MLP neurons of a small language model. Each row is named by its layer, matrix (up: input weights; down: output weights) and neuron, and shows model dimensions 0-127. Each number is 50 + 12 x the weight over its row's rms, rounded and kept within 0 to 99.
After each neuron's rows, "fires on" lists the tokens most often at its 100 highest values on Wikipedia text that the model never trained on. A number after a token or word is its count.

L18.up278:49 38 49 63 55 53 36 64 52 53 58 57 52 27 70 45 61 57 45 39 55 45 62 44 66 59 60 28 56 73 66 66 47 54 31 55 63 35 65 43 60 56 48 47 53 58 45 63 44 60 59 48 43 51 50 58 58 38 61 78 32 49 64 52 68 32 53 42 33 33 48 50 45 42 30 35 52 83 29 43 43 66 44 67 55 40 67 43 48 61 63 44 28 58 45 26 26 58 40 60 47 41 50 50 22 35 38 64 30 40 65 41 58 42 52 53 58 52 77 58 53 40 43 40 68 39 56 41
L18.down278:60 48 51 62 57 47 69 45 39 39 40 81 54 52 51 68 36 55 61 52 50 46 38 60 40 55 57 57 65 55 53 53 40 58 47 47 56 57 52 32 31 49 35 50 64 47 51 46 60 12 62 52 42 55 51 56 29 46 55 17 44 28 61 54 66 43 61 37 47 61 43 58 25 47 62 49 69 55 51 42 44 33 72 55 46 49 70 45 55 62 52 52 49 46 56 52 47 54 69 60 43 46 56 58 42 33 60 31 61 49 50 55 70 70 49 53 34 58 70 76 64 49 48 34 48 63 48 36
fires on: "–" 37, " 19" 11, "200" 6, "ection" 5, "|" 5

L13.up306:30 47 45 49 50 36 54 54 45 39 42 51 31 57 49 62 65 30 57 43 77 58 40 63 37 43 60 52 48 45 49 35 55 25 55 72 67 60 71 49 31 69 40 45 63 64 62 64 42 58 43 48 62 44 49 44 40 50 61 55 44 60 50 51 56 58 50 46 63 41 75 47 51 49 60 50 47 73 59 56 47 74 50 50 37 46 44 80 35 63 28 49 37 35 47 37 55 54 51 60 53 47 42 60 57 37 40 46 58 39 48 35 61 53 40 41 47 64 45 46 57 35 46 52 48 58 49 62
L13.down306:37 27 36 50 75 45 67 57 46 56 30 40 54 55 67 65 35 32 34 55 70 52 64 60 50 63 78 40 37 40 57 35 31 49 45 31 54 57 50 42 30 51 69 64 67 65 51 34 62 52 53 49 53 62 51 28 66 39 53 78 38 55 45 60 54 60 73 58 41 42 47 71 43 59 38 31 59 51 49 50 68 43 41 57 71 52 42 53 55 49 50 56 60 53 47 59 63 46 53 66 51 57 53 49 41 42 30 48 68 39 51 54 36 44 54 68 26 48 70 59 57 79 54 49 51 49 56 46
fires on: " and" 32, "\n" 24, " |" 21, "-" 8, " \"" 5, "," 4

L13.up410:55 60 46 21 62 38 58 49 64 47 47 65 61 71 48 50 71 65 50 49 50 32 54 47 47 47 22 57 46 55 40 70 55 47 50 57 47 74 51 31 31 61 50 44 37 50 52 60 54 61 64 36 36 56 51 47 55 43 40 43 80 41 33 63 67 35 35 44 65 52 61 43 51 61 35 51 48 65 36 61 70 58 36 51 45 26 54 37 54 66 29 63 69 51 38 58 44 33 50 41 50 49 60 52 30 42 47 47 58 44 72 59 44 51 54 70 50 28 47 56 40 42 64 43 45 39 44 50
L13.down410:36 43 27 41 65 43 58 51 55 44 46 62 49 63 70 28 56 52 67 74 43 46 56 65 27 72 42 52 51 36 48 51 27 47 52 71 64 56 38 38 53 54 48 77 45 57 49 52 43 48 35 49 63 50 27 57 41 73 60 57 51 33 43 74 74 20 39 37 55 49 54 40 66 64 55 58 73 43 36 57 48 39 35 50 25 59 42 46 57 61 66 22 53 46 59 57 52 28 55 39 35 56 43 55 33 61 64 50 58 53 59 44 57 60 64 41 57 42 43 44 50 52 56 40 34 72 34 47
fires on: " |" 24, " m" 22, " team" 6, "T" 5, "ational" 4, "t" 4

L19.up1028:39 50 61 53 40 37 68 35 40 61 49 50 61 48 52 60 34 63 66 55 50 54 59 48 59 53 57 74 35 52 46 49 55 16 50 79 67 33 55 54 68 47 48 57 36 59 46 61 55 58 55 52 45 47 54 62 63 51 64 56 49 71 44 45 40 34 50 44 52 29 76 44 42 33 49 56 52 55 18 59 47 35 34 28 68 52 27 60 34 43 52 59 38 51 57 37 38 56 90 35 51 56 31 49 43 47 23 59 64 71 51 43 59 48 50 37 69 66 47 33 45 57 42 43 80 57 57 49
L19.down1028:49 53 66 49 46 33 37 68 58 61 31 53 47 61 47 29 61 60 40 48 44 49 58 45 42 43 49 40 47 51 42 49 47 54 43 53 57 25 49 41 36 46 46 49 46 55 57 45 51 66 52 38 42 41 55 53 34 52 85 48 60 61 46 42 72 50 77 47 50 54 51 46 63 43 38 47 59 46 53 59 57 48 35 45 99 63 52 79 48 48 52 53 51 58 52 50 62 46 71 53 31 34 36 63 54 34 50 71 49 44 56 46 52 37 49 57 46 52 44 55 70 48 62 51 58 69 51 68
fires on: " \"" 14, " (" 12, "." 12, "-" 11, " Mc" 10, " CD" 8

L19.up526:54 45 65 49 45 66 55 39 54 33 39 44 47 60 54 44 75 41 33 38 37 33 50 51 44 59 54 47 64 58 62 27 43 45 39 24 44 41 51 62 44 58 53 57 39 51 61 50 47 17 53 63 49 63 39 54 83 23 53 57 17 64 53 66 35 53 47 37 33 59 55 70 48 59 42 35 58 51 41 54 51 27 60 43 85 53 52 58 59 31 57 48 49 32 56 38 48 59 53 63 41 65 35 53 58 64 42 52 50 51 66 82 43 47 64 50 58 45 58 56 47 60 55 51 29 56 48 42
L19.down526:53 36 70 45 60 61 68 57 53 69 41 63 48 56 41 43 62 43 31 63 48 56 44 38 56 35 49 20 76 58 60 48 54 49 51 51 49 59 37 50 45 55 50 32 33 55 60 55 49 48 47 48 47 58 43 58 41 18 64 45 32 49 41 70 58 45 54 39 40 33 43 56 39 56 65 34 61 45 64 37 58 25 36 66 95 74 54 52 43 43 39 62 58 34 36 53 63 44 55 43 49 58 42 42 51 62 36 44 64 49 41 20 28 52 63 44 56 37 26 54 58 47 65 60 42 36 67 50
fires on: " in" 59, " of" 8, " |" 5

L18.up545:64 60 55 62 50 33 40 43 38 60 70 50 36 31 64 48 59 66 72 76 43 46 49 68 78 46 52 55 49 42 57 56 42 47 29 43 64 56 66 53 69 75 42 25 33 73 45 64 58 48 37 57 59 70 50 61 54 36 42 44 37 54 40 43 58 43 44 45 47 49 42 46 53 64 39 38 52 44 34 63 65 53 29 49 56 46 23 71 62 36 41 25 45 75 54 45 36 50 51 54 43 39 42 48 65 49 46 59 52 72 43 50 26 39 49 33 66 38 57 40 40 47 40 54 45 29 69 42
L18.down545:53 77 54 48 53 54 47 55 61 76 45 34 40 33 37 39 65 28 45 41 65 56 64 51 39 36 45 31 50 40 49 65 64 55 61 53 44 63 24 41 47 49 43 53 49 80 44 53 45 55 55 51 35 52 43 43 68 57 50 41 71 39 58 51 39 56 59 47 64 56 57 47 49 39 48 49 64 39 53 18 51 47 56 43 39 45 60 41 69 49 44 42 54 55 62 43 59 41 57 43 66 62 71 41 52 54 61 55 57 59 51 70 46 47 35 40 58 53 57 51 58 47 50 58 31 44 55 58
fires on: " G" 23, " I" 15, " E" 7, " ag" 6, "E" 6, " K" 4

L19.up951:45 42 51 49 63 46 58 56 34 58 51 50 54 53 44 65 53 30 55 50 27 59 54 52 61 65 68 47 48 46 61 71 67 33 58 50 52 19 50 67 76 31 42 61 16 53 33 43 45 61 55 40 42 44 38 32 47 49 53 55 62 47 46 54 48 65 65 52 37 46 65 74 30 54 61 45 69 39 68 43 59 45 48 54 36 53 61 45 38 41 77 59 48 47 60 32 65 36 55 32 81 50 47 62 55 34 34 43 47 25 50 53 46 41 53 40 40 59 34 51 48 69 58 51 78 40 53 21
L19.down951:38 49 68 56 60 47 33 42 53 38 39 69 31 59 46 39 35 48 42 69 48 42 52 55 47 61 36 79 70 59 46 40 55 56 63 55 51 27 65 42 94 62 67 62 64 38 67 43 60 48 22 51 48 51 36 55 47 51 51 63 73 37 48 52 55 39 40 37 55 50 52 45 33 50 65 36 39 51 38 71 50 54 33 45 57 53 73 45 43 55 40 73 52 75 45 30 57 23 44 40 64 38 46 47 52 53 12 60 57 46 45 50 69 51 50 43 54 60 29 61 53 52 72 44 67 55 45 55
fires on: " |" 40, "." 14, " June" 5, " December" 5

L18.up1040:61 83 54 35 50 44 72 44 50 56 59 47 46 32 44 43 45 55 58 64 49 43 64 29 52 44 55 37 68 47 58 65 54 59 66 51 53 56 62 23 48 61 67 73 57 43 52 30 65 38 41 55 48 42 46 39 65 46 68 49 47 87 47 39 45 59 50 46 46 48 37 30 56 48 64 22 58 39 56 51 37 40 68 61 47 46 56 43 48 46 41 49 59 56 39 47 39 67 20 52 41 47 33 53 55 38 18 34 61 49 49 70 38 61 55 47 57 65 45 42 37 29 48 54 43 58 43 58
L18.down1040:38 09 62 41 61 45 38 30 28 51 41 93 58 34 41 53 51 26 50 49 45 37 50 72 57 55 47 36 55 50 48 46 31 59 37 43 64 43 51 61 48 50 45 40 61 34 57 37 45 53 57 41 47 62 59 49 46 55 28 37 46 41 53 51 53 38 65 53 49 53 52 59 45 53 41 53 56 63 50 52 62 51 34 50 31 53 43 27 41 58 48 60 50 27 74 47 49 64 49 55 64 67 64 84 39 54 38 44 68 53 62 60 25 72 42 56 50 49 54 18 26 66 51 47 65 61 37 50
fires on: "°" 19, "′" 18, " |" 17, ":" 10, " served" 9, " +" 5

L19.up590:35 60 49 51 44 45 47 67 52 43 49 52 42 47 50 58 42 41 43 59 60 22 64 40 57 51 74 66 60 47 13 45 47 55 41 62 52 53 60 52 46 57 51 51 86 83 44 31 30 34 58 56 25 49 51 75 62 44 41 43 55 51 49 52 59 48 59 38 23 29 51 36 45 42 43 31 52 41 64 35 54 74 35 50 51 43 49 63 47 75 82 42 51 49 43 56 48 43 29 46 36 43 57 53 70 47 22 41 70 39 81 51 35 65 40 44 47 61 73 56 50 62 62 34 29 61 55 52
L19.down590:49 44 35 50 51 61 64 42 37 53 23 39 68 48 30 66 60 60 69 45 41 43 52 42 55 61 65 59 40 62 42 46 44 75 60 59 51 45 32 42 51 47 49 59 49 08 51 44 49 41 41 62 43 50 76 37 40 38 36 31 41 57 47 62 60 49 54 44 46 45 70 68 36 54 37 59 56 51 39 66 52 35 50 61 50 54 45 29 50 43 59 40 55 53 47 48 49 75 43 28 61 56 78 54 35 45 42 48 43 54 49 30 51 64 51 47 48 52 32 63 54 66 55 48 48 49 57 39
fires on: " |" 37, "|" 10, "–" 8, ";" 8, " September" 4

L11.up618:50 37 53 64 54 55 49 29 54 71 81 36 55 52 46 52 45 62 50 76 64 32 49 39 64 56 58 55 56 38 64 49 48 46 28 37 67 42 44 42 40 43 42 61 64 41 59 43 56 48 70 50 51 60 53 50 45 44 51 47 43 58 57 52 39 53 68 53 46 51 43 45 50 61 65 44 51 20 42 58 29 50 54 37 50 56 46 60 67 28 46 39 35 48 65 55 64 60 44 27 44 48 45 51 54 37 46 39 74 58 59 57 55 52 64 51 50 51 51 43 69 51 66 61 23 58 55 25
L11.down618:35 60 55 64 37 46 51 33 56 32 52 37 49 48 50 47 52 52 60 32 49 57 41 61 47 62 60 65 37 63 44 48 63 62 10 54 43 50 59 30 38 63 54 51 45 29 42 41 31 57 48 51 39 45 42 72 46 72 39 56 64 57 44 64 38 46 39 53 39 47 49 39 55 35 53 53 54 49 52 23 55 57 44 69 50 38 48 49 43 20 37 51 67 54 36 45 31 47 20 66 57 67 44 57 61 58 53 51 30 66 51 57 50 69 48 64 46 59 64 50 63 57 58 63 61 44 57 50
fires on: " re" 23, " (" 21, "–" 18, " there" 8, " There" 7, " long" 5

L13.up1218:57 64 47 48 56 45 31 48 46 41 38 21 60 28 60 57 59 54 59 38 58 66 54 50 43 30 69 57 62 49 46 49 44 29 66 39 73 54 45 50 36 62 36 48 42 57 51 41 26 63 62 54 67 49 69 36 37 45 42 62 49 45 45 37 36 58 77 48 68 31 47 65 60 23 46 33 45 52 58 78 51 70 37 54 24 55 54 53 40 36 59 70 37 52 68 54 25 47 43 58 30 65 59 65 53 58 54 66 58 36 45 51 64 54 43 45 52 48 53 54 66 78 37 24 42 76 49 43
L13.down1218:45 36 58 58 43 66 34 56 43 46 42 50 50 55 41 51 36 42 57 60 44 48 43 43 63 74 43 56 69 58 67 53 45 58 32 51 34 61 44 34 59 62 60 32 58 39 46 40 56 34 61 33 45 64 41 69 35 66 49 63 62 67 64 43 46 56 33 36 54 42 35 32 45 59 53 77 42 56 60 24 41 48 50 39 53 68 40 50 48 54 65 51 60 46 69 40 52 43 75 44 71 68 50 66 62 32 56 59 53 54 44 66 41 50 52 50 30 52 41 60 39 59 72 53 56 40 53 33
fires on: "." 26, ")" 23, " |" 19, " 1986" 7

L18.up1129:51 66 35 65 54 64 48 68 77 62 52 36 54 48 41 52 41 74 49 45 42 40 38 49 63 58 66 80 48 51 32 51 57 73 39 51 25 38 54 52 44 51 39 48 49 48 51 49 83 47 48 49 45 36 68 62 66 39 65 51 61 31 35 65 59 50 50 54 55 31 53 58 44 34 48 54 57 49 41 62 51 37 39 60 34 54 34 50 60 56 73 53 58 41 58 63 38 48 46 52 41 60 27 51 59 36 39 54 32 35 25 67 41 52 51 32 65 48 49 68 26 46 71 62 44 80 51 40
L18.down1129:51 64 32 47 32 41 83 53 64 41 41 36 38 67 37 23 64 58 57 43 37 49 57 51 52 56 63 57 58 56 29 26 50 23 50 52 55 37 54 39 56 54 43 64 40 43 15 54 58 45 56 50 53 33 65 61 45 57 58 25 35 45 54 47 38 45 61 61 65 22 57 49 53 51 52 44 34 50 57 68 50 25 58 51 66 40 38 62 62 34 61 47 59 42 28 44 54 52 48 37 51 43 58 50 47 60 48 56 65 45 58 42 49 55 68 47 49 63 43 49 44 58 59 43 47 51 70 46
fires on: " on" 23, " September" 10, " August" 8, " October" 7, " |" 7, " July" 5

L13.up1141:44 58 70 23 47 47 61 41 48 61 33 61 56 50 51 43 47 57 66 43 48 44 57 49 49 45 39 35 23 43 69 54 48 58 65 68 59 59 64 41 47 70 31 49 31 53 51 43 63 59 47 43 47 48 53 55 41 53 68 28 67 63 55 52 43 60 63 36 58 55 43 47 41 44 51 67 72 56 68 44 37 32 40 49 65 54 24 69 52 56 49 50 45 61 39 48 71 56 32 31 46 53 43 54 54 32 30 24 78 49 38 50 41 42 30 78 57 49 34 41 47 52 53 32 57 47 66 47
L13.down1141:59 33 53 58 55 35 35 44 43 70 48 43 38 42 63 50 33 42 85 44 30 58 43 63 44 65 40 46 34 56 34 44 45 65 55 27 39 71 62 35 13 45 37 34 52 63 35 41 71 47 62 59 56 33 39 44 35 46 47 42 52 57 39 30 47 46 44 56 55 68 48 46 48 57 55 44 44 63 50 44 47 34 45 48 92 45 43 35 41 49 31 45 64 56 50 44 35 51 54 83 53 50 54 58 35 29 33 54 68 50 51 43 62 50 57 56 80 62 33 18 46 62 42 58 41 49 55 56
fires on: " |" 70, "US" 6, "N" 5, "." 4

L19.up201:77 65 46 42 53 62 50 50 46 35 56 27 35 22 58 48 66 49 31 37 60 37 36 59 48 48 73 61 45 40 62 43 32 62 53 65 64 38 67 54 55 43 38 37 33 41 24 55 45 55 72 36 68 30 60 52 54 52 44 47 67 58 46 37 63 52 50 51 64 34 56 67 45 46 51 65 37 60 38 44 57 60 39 60 57 41 57 66 52 42 55 52 42 49 35 58 58 68 48 48 72 26 52 58 45 52 65 38 58 45 51 28 46 51 55 53 58 55 61 33 45 53 75 48 49 50 37 50
L19.down201:69 58 35 41 36 77 60 47 56 59 50 46 36 43 37 56 63 70 57 23 49 65 41 63 57 42 56 22 59 59 50 30 57 68 48 45 54 52 58 47 54 42 54 52 58 47 54 68 34 40 61 53 36 55 57 52 50 29 37 52 57 52 15 34 59 53 47 39 40 41 57 46 54 71 47 56 33 51 50 50 35 49 62 35 84 58 70 41 51 45 62 57 54 53 46 43 61 43 45 51 58 53 48 50 66 55 42 29 46 48 55 66 60 39 47 49 55 34 46 63 34 59 59 62 60 56 46 58
fires on: "-" 22, " \"" 14, " (" 14, "—" 11, "'" 7, " comp" 6

L18.up814:25 36 66 51 49 50 44 61 53 41 46 54 58 46 53 59 41 56 63 29 44 61 56 33 38 29 52 54 39 56 57 51 60 44 53 37 62 46 13 51 48 79 43 71 50 48 45 72 70 38 66 40 50 51 29 43 49 47 57 86 23 74 46 41 51 50 65 54 47 54 61 41 45 40 55 39 46 61 73 47 40 53 53 50 68 64 65 65 51 52 44 46 63 61 49 63 40 51 40 41 41 54 47 80 39 50 44 49 62 67 44 63 30 28 29 54 60 57 76 49 46 62 43 55 45 43 52 55
L18.down814:46 35 80 48 59 61 68 56 50 59 50 38 56 38 76 53 58 48 22 66 49 47 43 61 46 37 42 45 49 52 43 64 63 57 32 69 58 55 51 65 46 40 44 50 38 46 48 63 36 57 53 55 58 48 64 34 50 62 73 51 42 43 52 49 54 52 54 24 38 68 39 58 42 72 54 47 68 49 45 24 45 31 58 40 74 42 59 65 57 53 78 43 42 55 40 16 48 26 61 74 59 53 41 40 44 56 32 50 44 67 55 50 33 49 53 37 74 60 62 40 53 69 59 56 38 48 54 43
fires on: " the" 18, " from" 16, " in" 14, " |" 10, " or" 5, " station" 5

L12.up569:39 73 58 54 49 45 48 51 36 51 49 40 56 41 66 42 38 58 57 30 45 57 42 37 67 56 44 59 64 38 50 45 63 43 46 48 57 60 23 70 67 65 40 55 50 67 49 45 63 54 67 46 47 37 66 56 25 45 48 59 40 40 60 51 46 53 42 43 38 48 65 70 53 56 52 51 43 53 30 45 71 77 57 75 58 54 50 40 24 60 58 53 45 49 57 58 51 28 52 53 45 45 50 50 66 60 73 64 62 43 47 74 45 30 46 79 57 53 46 54 43 45 46 59 49 63 49 39
L12.down569:54 52 33 55 52 58 61 56 55 49 70 33 59 56 45 64 62 26 43 56 51 55 41 69 68 49 62 42 75 50 79 45 32 28 67 70 61 45 25 26 65 61 43 55 41 77 45 41 59 54 54 72 76 51 43 43 52 50 52 66 26 46 54 38 53 43 44 48 46 34 53 58 54 48 40 31 56 43 44 42 56 50 69 40 63 46 58 46 24 36 51 48 43 35 43 43 61 46 55 64 46 46 43 51 43 63 56 51 62 59 73 41 43 45 61 39 61 40 41 44 21 64 53 51 37 49 48 60
fires on: " Ch" 63, " ch" 17, " may" 6

L4.up644:49 57 54 29 44 55 54 51 16 64 49 46 40 56 51 31 43 60 64 54 53 54 27 55 57 52 36 58 25 86 29 51 60 47 40 49 48 37 43 52 58 68 43 26 37 59 31 48 48 57 87 32 51 35 39 68 40 46 34 47 37 41 76 52 54 47 31 25 53 42 60 54 56 51 26 43 38 60 38 41 51 64 64 34 37 62 56 51 34 43 50 56 40 49 40 43 41 55 50 48 31 47 53 57 44 38 54 75 61 58 31 50 69 40 53 47 39 73 63 51 45 63 38 56 50 49 35 21
L4.down644:44 36 48 59 51 47 52 51 50 40 52 49 43 55 81 56 41 58 51 65 44 43 45 70 08 54 52 43 56 57 42 46 66 56 43 40 53 60 50 34 56 40 72 46 62 30 59 39 43 64 31 49 60 52 63 41 58 55 63 52 65 39 23 49 73 48 50 56 53 35 31 32 49 49 49 56 65 49 52 82 63 63 33 39 27 56 59 40 66 45 48 66 50 50 40 47 58 65 49 48 69 62 42 47 58 35 63 36 73 49 44 47 68 49 71 49 58 42 32 54 43 62 46 37 33 71 47 48
fires on: "s" 23, "ing" 9, "ued" 7, "t" 7, "ers" 7, " |" 5

L13.up986:53 44 37 62 54 36 40 30 27 35 52 51 47 66 51 56 55 45 56 46 65 45 60 31 30 62 51 53 30 61 62 31 40 45 57 71 49 51 60 20 67 63 59 36 42 32 52 34 29 61 41 50 43 40 35 27 50 50 64 56 42 45 53 61 52 67 34 33 68 45 55 42 53 63 45 53 65 49 51 58 50 51 40 60 77 59 36 58 44 53 50 55 33 57 50 50 45 61 54 66 49 53 57 50 33 44 57 64 49 60 72 49 60 50 29 51 43 49 61 62 39 64 42 49 61 47 67 49
L13.down986:64 55 51 28 53 71 59 47 28 56 46 48 40 44 42 50 64 46 41 64 36 39 61 32 52 42 64 61 46 58 64 34 51 57 39 58 55 36 44 57 48 49 42 46 30 56 52 47 33 42 41 40 31 61 54 73 40 60 48 60 37 47 81 64 49 61 57 21 57 49 52 42 48 54 46 59 55 39 46 34 47 39 69 57 52 54 68 29 57 26 31 65 32 57 62 57 62 44 48 29 63 42 69 54 34 68 46 40 51 31 43 46 46 41 42 41 52 40 48 37 73 64 62 51 52 69 52 51
fires on: " of" 38, " Ex" 11, "L" 6, " ann" 4

L19.up1146:34 53 48 44 38 33 42 63 54 52 84 66 65 44 39 64 50 52 46 50 54 34 32 50 41 58 38 30 58 67 59 64 77 43 58 57 60 70 23 54 44 41 50 53 61 29 51 46 44 56 54 52 58 37 57 44 66 48 69 55 79 61 38 24 59 60 64 63 76 31 43 60 49 34 58 46 63 46 58 41 52 50 43 53 64 48 43 46 55 42 40 54 51 42 55 41 34 37 42 47 63 50 54 56 56 49 49 52 42 26 29 73 56 47 29 22 52 46 85 42 62 40 54 70 62 27 41 40
L19.down1146:58 54 50 58 60 46 55 27 36 65 46 50 33 45 64 32 59 54 43 59 49 40 55 45 63 34 17 51 61 46 38 54 36 49 41 64 29 48 79 48 34 43 40 41 54 44 69 42 59 55 64 77 45 49 47 56 78 59 53 46 42 42 59 49 58 51 56 32 40 40 23 56 44 53 59 58 52 58 38 42 48 63 40 44 47 37 33 39 31 35 57 58 43 35 55 45 59 50 35 64 83 42 65 35 54 53 57 17 56 63 57 50 03 48 52 55 41 50 49 41 41 61 49 52 52 51 53 43
fires on: " h" 27, ":" 14, "." 14, "°" 10, " H" 8, " +" 4

L19.up1071:52 51 49 29 51 52 62 86 37 52 52 44 28 51 63 42 48 27 34 57 42 62 44 54 28 13 51 43 53 52 87 68 33 56 44 51 61 33 53 80 50 45 32 59 57 47 51 49 59 46 67 34 55 37 46 46 40 37 66 65 58 69 40 28 44 53 61 48 46 45 47 51 59 51 62 45 42 31 61 57 50 46 64 37 64 58 42 57 85 43 57 44 55 52 41 41 47 39 52 71 39 40 60 63 58 60 54 43 51 48 53 54 62 48 53 58 56 58 41 50 55 53 45 67 55 37 89 28
L19.down1071:69 54 57 40 55 66 65 44 49 32 63 31 45 53 52 49 49 68 44 31 53 17 55 60 62 44 71 45 62 56 33 45 53 54 55 42 39 55 54 50 43 50 45 56 33 45 59 74 50 30 43 32 36 46 53 79 55 57 34 30 41 35 47 64 55 68 53 43 48 70 32 43 37 36 51 41 52 55 65 59 61 38 54 52 63 42 55 49 53 83 58 70 43 47 57 63 75 42 38 50 37 49 55 52 50 31 28 45 47 46 50 62 45 65 52 43 53 37 46 70 66 60 53 68 46 27 57 47
fires on: " \"" 23, " in" 22, " ad" 8, "-" 6, " un" 5, " (" 4

L19.up717:43 60 55 55 51 20 47 38 64 41 39 42 49 64 46 37 40 39 52 36 29 56 50 50 55 44 44 56 52 56 73 43 50 41 48 33 48 51 46 68 48 56 51 54 39 78 45 38 57 61 44 34 31 58 65 55 34 52 40 55 62 57 49 53 57 55 61 42 63 44 57 49 44 48 61 48 45 54 61 61 37 65 64 74 69 55 34 69 42 64 28 69 44 48 40 44 82 42 37 51 48 51 38 51 68 38 16 40 49 48 45 48 60 44 42 50 49 56 31 46 64 69 63 52 67 42 68 58
L19.down717:38 39 62 41 46 72 46 47 39 56 45 53 51 51 52 66 07 23 37 56 48 51 36 52 58 53 53 58 44 84 43 46 67 52 50 49 73 50 32 19 49 63 47 37 38 35 63 68 35 48 69 64 57 62 23 65 49 55 34 42 68 63 54 52 65 64 48 46 63 44 47 37 44 58 47 58 38 59 59 65 46 55 21 43 75 50 51 50 40 45 46 50 57 64 60 49 38 51 77 49 35 65 60 41 45 34 39 59 57 63 44 57 56 57 46 47 43 70 50 59 39 39 58 53 55 59 59 52
fires on: "." 35, " |" 27, "-" 14, "|" 13

L4.up787:49 52 50 51 42 51 58 30 51 61 45 38 46 44 54 55 45 43 43 61 48 45 51 62 42 44 43 70 63 44 33 41 60 68 35 51 63 63 65 52 42 33 41 57 69 77 45 48 42 53 37 55 53 53 58 70 41 45 41 41 58 52 33 49 52 57 51 32 34 86 46 62 45 45 51 23 35 64 32 44 34 59 31 35 73 52 40 43 53 57 67 45 30 50 60 41 43 60 44 51 74 62 38 53 54 65 62 53 46 52 54 44 24 39 62 51 71 34 61 43 64 60 45 50 53 73 75 44
L4.down787:57 71 39 37 37 56 57 44 30 56 17 53 31 61 34 62 51 61 51 60 37 46 41 62 41 41 33 76 44 64 54 47 58 55 52 48 52 46 50 55 44 34 26 43 31 52 61 42 26 40 47 65 62 51 45 47 47 49 60 56 54 63 28 46 53 48 42 62 56 55 64 47 45 66 35 56 27 41 40 49 62 49 47 40 68 61 52 52 28 65 68 52 43 50 65 36 36 55 37 56 58 45 49 57 43 53 50 37 42 50 68 42 31 43 58 59 60 48 37 28 73 32 55 60 78 60 63 54
fires on: " 16" 22, "ar" 14, "akes" 6, " full" 6, "al" 5

L11.up869:37 34 30 36 53 41 66 45 50 39 77 45 68 44 68 40 56 43 36 35 41 68 51 64 63 20 46 62 65 54 38 47 40 75 45 14 53 45 36 51 47 34 47 51 64 81 76 43 77 43 43 53 43 39 48 64 60 49 29 59 51 37 37 52 41 51 49 42 60 64 41 54 51 57 61 43 37 49 58 35 32 60 47 43 70 43 55 49 50 27 75 54 38 41 80 47 67 37 56 46 50 62 56 31 56 51 59 71 58 36 39 41 38 47 53 48 54 69 66 35 54 53 49 11 54 43 74 32
L11.down869:62 88 40 40 42 52 73 37 35 56 72 48 54 34 26 53 60 64 57 38 50 58 48 46 59 57 46 39 65 51 65 49 52 41 69 27 33 47 32 41 37 58 46 53 47 73 42 53 60 54 54 31 82 51 50 55 65 49 44 37 41 27 50 59 45 67 50 56 48 42 63 52 47 32 44 68 64 29 65 27 61 48 81 62 51 39 45 52 47 61 49 48 51 53 61 23 47 53 59 52 67 72 64 48 47 58 80 49 58 62 63 42 33 62 44 32 50 29 46 35 43 45 46 30 39 44 69 57
fires on: " b" 25, " g" 15, " ch" 10, " Ch" 8, " G" 8, " K" 7

L19.up852:49 50 41 50 58 45 43 42 50 63 54 20 40 36 64 50 57 32 64 49 54 41 43 40 36 51 63 77 38 38 43 49 73 34 65 53 60 44 53 41 27 64 45 27 28 42 57 50 43 64 26 45 54 73 59 42 62 46 60 41 58 55 37 40 45 49 54 60 45 58 34 29 40 59 63 31 70 44 37 54 48 47 45 21 95 45 30 58 56 55 61 51 65 48 57 61 74 54 57 55 41 27 37 59 63 47 38 58 50 49 46 57 43 33 27 37 58 49 63 56 52 44 67 53 52 61 43 43
L19.down852:49 36 48 54 58 43 58 42 52 42 60 49 72 48 50 51 52 55 63 32 41 65 62 46 39 74 57 44 57 61 44 50 26 50 63 23 43 45 64 45 07 50 49 55 48 54 48 65 47 46 62 49 40 56 58 09 47 43 35 60 56 35 55 70 65 31 62 62 60 62 59 51 52 40 48 42 37 51 35 68 49 51 24 63 99 58 52 51 60 38 60 47 47 53 60 37 34 41 45 70 56 44 63 53 43 70 34 43 30 64 57 45 35 38 38 39 46 54 44 47 61 59 49 51 46 57 40 60
fires on: "," 36, "-" 15, "|" 7, ".," 6, " as" 5

L19.up297:37 46 56 52 43 39 33 34 65 63 60 52 41 50 45 09 48 59 51 52 33 45 41 47 57 37 49 61 39 49 38 44 57 43 38 61 62 49 39 53 43 60 33 53 59 40 34 46 46 38 63 46 60 52 26 57 45 74 44 56 51 45 48 44 70 52 63 32 50 58 49 67 36 34 39 62 51 52 44 58 46 38 50 68 57 51 41 48 37 30 41 41 75 61 54 56 44 20 58 41 49 57 44 50 64 43 57 32 50 55 58 55 62 36 54 30 46 48 44 38 67 62 34 49 68 38 58 36
L19.down297:25 38 52 31 61 61 54 58 44 38 42 55 42 33 55 55 50 58 29 59 49 46 50 36 57 18 33 44 59 36 55 47 34 42 76 55 51 49 55 47 45 42 45 57 50 50 49 29 43 29 51 63 54 42 12 62 29 45 75 62 47 49 56 42 55 47 39 55 61 61 56 65 36 37 65 21 72 63 41 53 36 48 25 50 97 53 44 46 53 59 48 50 43 41 54 52 47 87 59 56 48 65 57 61 58 40 65 58 46 46 44 58 52 67 44 59 58 63 61 52 51 49 43 42 33 42 63 51
fires on: "-" 39, " \"" 10, "D" 6, " US" 5